config.yaml
qk_norm: true
bias: "none"
beta1: 0.95
weight_decay: 0.0
lr_head: 0.00575
steps: 4392
MLP neurons of a small language model. Each row is named by its layer, matrix (up: input weights) and neuron, and shows model dimensions 496-687. Each number is 128 + 24 x the weight over its row's rms, rounded and kept within 0 to 255. Numbers have three digits each.
Before each neuron's rows, "fires after" lists the tokens most often just before its 100 highest values on Wikipedia text that the model never trained on.

fires after: "| ", "\n", "4", "1"
L3.up764:125131091061118146126118137111101160108156110104147128171111139120072149141113151139118130097108112149143134147119104125106137095144123135155116112126132138201146140163111114120142188109117088146120137119127171154135095138153126126163114124109101134140127125129141142140144155178088132121090145128128118090135140135108152149122123144084162119108155132111124132164200079200115134133135135169164136097136154103115088134094161133077101119154112114101158117127149106147119164121132162166122110094155130106166104183110080170159120112104132089142116118181165140160131132118107125083

fires after: "\n", " Country"
L3.up1622:105124170135185138143144114132131148185094104139127129145142095112124145148104120153119120136131131119152136108140149141138140143142165138102151134138111128128175094148121149125160150156136105132132141185108164113121121137114113141155100122163109118130160108102106138149105104122128109085134109123155161083122146102103133147152120134119133086097114127119146129116123133126094092106119143106132109110139140150152130103112132133166118137133125166127146132122113108134115181139135146119117133177129073121105144164115124164113145109110121093121117176130123128133120170146195076036

fires after: ":", "\n", "\n\n", "| ", "′"
L3.up2793:123131073132147117133137126089136158105138152122126144140129164151109086172111135197149157101143107096143105132104067117121106115170120169125150122105103092202119110097113155108156100112160138099110123128115136135156124084134132132120136092120102139096138086145095130186152134140111156111102135079128080094086122122106106156172105128140140158125144118118118109155173103131098107138142105161132128136133158171138098142114108130130125145124118141123115143123112140142140144127137134166138156104129158116155136153113085137116163123115154157110158149133106205174140126109118104133

fires after: "1", "\n\n", "\n", "2"
L3.up2742:124086151133082112131135114126103147067097133134153122140130144134088116122135118142112110099122117135140103128119124137143170102146148153094144140107123148124095126142121098116143107118161091135087110117127149153143133145116138154153146084099147135110135109140123120102127156165144163128098146166148099108121123118100152161131137138147081140120139142130141076148165078196135131155085100152129104136127142126135107141117134068156105121140143141107149086126093089127138156131162110113151121136112140111144132134130102153146150109075148098136145155113090130121165126136157098113

fires after: "2", "\n", "| "
L3.up1677:129133124124121135144146077126157162127138123133096145145188123156108140170083137111142118089132156106135083072114047096133087096152148132180122151112114120112082080126116175123142132136119106148112104145139154154152131125132098082185126128121106145165160168117134118139141148140150136083123144127152172089141137134122136135167109097117141081127193133122131105126144143136120140105103128157126131105149126142112148110123119146195122155152080164145093092126117098201088158084130120126163119148130130077097133167129134154114176128048178134099092166144132115133132119150114142116

fires after: " | ", "; ", " l"
L3.up955:129137107130113102102112080171138163132140137107158136147192139140123135125138133146137153073076143118153149123129108097119122107138133141156162134123139112091141142122083153123128169119165089146116154086142165165195084103109116107132125117142134140114138127122129133104105137127117137157138157169094134104096100109153083145131109164132126096160162098123079088121136175096156149085141100161128132114068145136108121122160087136128122145133162125109126130117094090148113155130151186106109114102127121127085127112141096097113151131135120076121127148153139105094156111115122148104

fires after: "\n", "| ", "|", "\n\n", "2", "4"
L3.up2271:101133134096126100144155144101117174121121088096169129139114116130112149148121089132133090063108137160154136146096116122110075113163133153116118166155087146179144125099092168141136127157122143080104084153095147093182114130133137162167112135116102120134147142127154091147131135121115142119111120155108137106117140142112100144148112127113164124123169105132078105148152111117119103137163120149143124071087152135141108112127179137159105138128124120126118134093122106133139140139159139131128092104137144113136110150111129119158122122104102090131156120165092125132141124119094112113

fires after: " | ", ".", "; ", "9", " (", "0"
L3.up233:063134123135096105112110126121138124153140096131152158116121114154105111121124105118130147087126161104135131099119132101131120138154160174179097111146114119105174127124123141137110139120125081097091121107188143130159139122171110113105147136131090150140119111118182101116123137113127120139122115143143112108134094161099153119072118131096131108177096092168119130115134129079144101128137130110161148111113136086135121133133122155140086109127134083097170137095107115090121116137139174154115136111129148114182121106125161108087123177113105063136142110130149120152154122128105153120

fires after: "\n\n", "\n"
L3.up2637:142130142100124115148118115123156139121124075160124159103125196117110096106120099121117142084105124131151151112135135159103135106124119130121077102121143137118147122146099138154106134168154129079122115134124146140197138138113178125111088059111121112154138077088116113128138086152104112089101105136140131103110158132102147110098109166114103139117113116115097079129108117138123163134132114148157130117141152123138126137155151108169107127143116126115115125107101144120131162106176126125108171168144116142113175146102117110128138120117120111148117113138130118141129123137127122080

fires after: "\n\n", "\n"
L3.up1294:116122161150124145176145125175098109110159117122141163116141088161107174126109110161119131075106111166106126134113086125082115124163100153099128115135123143106129111156120143088134118176096147132130186160120153175126125124154146140159129144126120151135148098128096134142139107125092147097160132130132158083105160125080140113119157131069156104133161105138135126136155123078143134096103106130147119066119125108149112147115137150115114112112087163150115106148105144143095187173176146145138083134132092073135122146136097121133122153130112072111156144142120119150154133142160082096

fires after: "\n", "2", " medal – third", "| Bronze", " medal – second", "| Silver"
L3.up2398:118124129122149138128131102102131151119147132131128136125130117172119112140093105130144134069123112131117123138156097125130129118087119146164108189122126105121097103143127142134121141132145058118154120148130147142111158111119132163130148066080105121163118147092094116136100122136155143119131142158154164142111157146135121135115079095123140153134187129127087100174118146117111165111125149123108107109119119120119122115147163133144120154116116135154131157135139138126157142129102150152129135129163158139117163144104167148089148114077115105111162141155126134128100121133147121154

fires after: "1", "2", ".", " In"
L3.up3071:145112099118155127130151164102104130099131120099103138137145110141074118140101083165117123118136136093110139140101137159141102107171131134145113137099107141141096074119143143150100132114175153147081164122120144134098113120128132146131127108098128098162153145120081103132125166149110165089123162130113090106093116134062117123112152144165112104137159145153122099099137104148095127148081100118119140135147132117130158120104161111164144100135118124121154092128101122151165176135110122161128148167117109142138159127111126138136155118154185136139104130104114159115117107151109126121

fires after: "\n", "\n\n", "978"
L3.up706:099128144120127111136138122094140182168125078156148142117098153142091122110128121150104129121120119153148113134128128143115124156152177161101124137137118178144142093156106160138100163156112159133072116186137166162112119126156179124140070123105108112125166080112129135145121095129098121090103120101104134116104149112113118106081176101104106087092135139129135093143167145196112178123102157112124125093129121114138121154120125137097115118178042107149124149112096094135122178143159140114112107105121123148095093113118146139122158159102159093122129121115090094127135109136110120115